Weights of a small transformer language model: 13 layers.
MLP neurons of a small language model. Each row is named by its layer, matrix (down: output weights) and neuron, and shows model dimensions 32-159. Each number is 128 + 24 x the weight over its row's rms, rounded and kept within 0 to 255. Numbers have three digits each. A neuron's up and down rows have the sign that makes its largest values positive.
A block is one neuron, or neurons of one layer that tend to fire together. After each block is what it responds to, as a language model described it from the Wikipedia text at the highest values.

L10.down168:127111098119201126133115125129122141094134118113111094152115130147136151093154123189112090151140097175144135165172120117138155104125087172118196092119127138136147173134106133124114087112153129148152113095088111130104115160130111154055136119149165137138101189133126156162130118126129145115172143105128130067096124094161134117134098100121088092083124163112116120122126098117130127129157
L10.down288:106150142116135115094157134167118147136118100158110154157133132117123129133172098099122090120084117136134113117142125137146084151147134104161124129144134174102131161143102151135131137108145092090153080129118129124163137113098154165111138145092151147142096081129126047134165114146126089118096104154154121142096210096130105132123155118114123100124144130154133150119125117120107118158071
L10.down313:080130174152153142119115192112160122119123155122161122127186157186118138137154137130168102191139091111130083135108086125155142139149089102140121131153100102113107136130123069128085147141096141094058144148162155067138105104157137118130139115112168111136130157176123123114152169118118159122155111131169128102125101115146139144132126118109091146130114119100152136135110129134069130164152
L10.down390:119129133097117107104127162118129146133160136198127136137146153162136122108118140157109111136101109162193112090114155135162089106135112108118122163141116152144151116107133121136131149130081114154103144097107133142101125154126118117141143102099100121138151148132117102141140090142166123147117120119097131157077154104142093135097168148138124113103169100115126129092152119108158089092122
Year-prediction context

L7.down501:158122081100137116167131140129135070124107166140121110115117120126123127157127108109174123154113117096170124142141150143110148123137140137151138112150130152127154135162146123131118131170107108125127157149105126056169138143137156084114149124117143114097092118128129127150121152156117072130119164130114102096112143116146155140135130113116135143115099134094107140142149104148143161111116
Detached space before content words

L7.down124:122142116121125145131076128123095146108116137111168102133115121134130083135105090076122144084165118137172170127150159133116155158132138103112114131138122144097136104111118126120147132117121134146126138098143111127095109118113109107083125125170129096104112121150123117102129146117174139106144213088116176131136132146111108166125163146130150145135159099126145166097110107101134121157115
End of table fields

L10.down24:123105160126135134176110111143080117121107121127132131114115157122095126092146113113144145131114126126103110070096129118123120107138100126104107160137116165134154122093130135116116160088150137139128132115115146108122111126125106128145093134114111097142160130095133123071100147117118178095124131118146135169124108123150184158114161081105150096126135164085136103151170109094116141110087
L10.down93:131121102127122115127132151103154119132076121117091105106126102147112145154111147141100116106175118100104109082139117084145102089143150109127143128140115128136122113103130118114113101112146107110145140162054095147083152137117124148088113137112083084105101117098125124133115133142114108089093118108143099141093125112151080157103139114137097100183124142122133089126123153130131140108141
L10.down228:082139114088130114119126148169161119158130156119123098134119114148151170147105129117141108138148104101173122140141126142148148087119141118116129065172100086125168108063152112121114130133121130112145116149119108148100166106130104131129160149136132117096157124144110107098170123117138128132114105088128133112098142153115166187124097140102131138166142138076129128111168129181136119138150
L10.down346:159124099106094090119141114159152145134146192100141123127125095136125149113131133130147130109134109143130129140099138072119135132155138144116098099115145074123155122143196077102076112161104112129166105171091145165127124131165136139132156127123110107123140147065119136138115137106096140105139156117100138102146123138116142140101083137120130122175097177120161143127136111083133136123078
Space before noun after "the"

L7.down53:161113098118136132117104155156117062108089136129143125127113158140146112147136143160180149102153124132174135140084118150144136124174099180137099115126126147149135117104122146146155121079101106119129158111099116137157130098129145168155090118110137116126120110119111131172145112151114100129110098159053075150114085118119168141153143149133149123083143149120132112169122123151125110137126
Year century prefix

L6.down18:143149168113148107143138131151146115122099108136147084145155116151078100136117130064137125134049153165096115096136148149119156107168125139138107147111082113119124142131096140115124164141147103131128095132161106088153106102146147147114150116087161134106133118148088095098131130151096116149105142149108128160125109104132165096114133121056149143174144133150097101145112166129097138123153
L6.down33:110103131097162117140133129118138181146094085106141139096112126128144145132170156151124138133138166129141106075153148129129151113145141156094180117097122101123127101140101181124114123103145150119133154129119125158115095151148127145105128116135161165114137134139128149131088111095183117108170124166121125165107106147155157149143132152123124134124158148097139097136133181097129148124150
L6.down67:098143126135157125158108069155156121140122149154127127154095089144111148114116146123136130126115115117157132138124157114120107151139119134115133131154095149129100119126117153107156140150130132078158128108132152075081146162120103134115152083110154121121089124155128135124043121113083125083149130115150165102122118117143130090118141165133098130134107109118116131149135181084118142140222
L6.down499:139154155092156131130078145175140114162126109150128089143134124145114139149114146126086116121150126137150122066161151180122153142120126102112114111153108151160139118138137146127138105114114135140140096140123143116117090114171160076148107148142089144117110088120136115095098145125140127135115161188114119082143096143154115145121148146114124109158111088177118066145113163095140120112135
Closing parentheses and capitalized name starts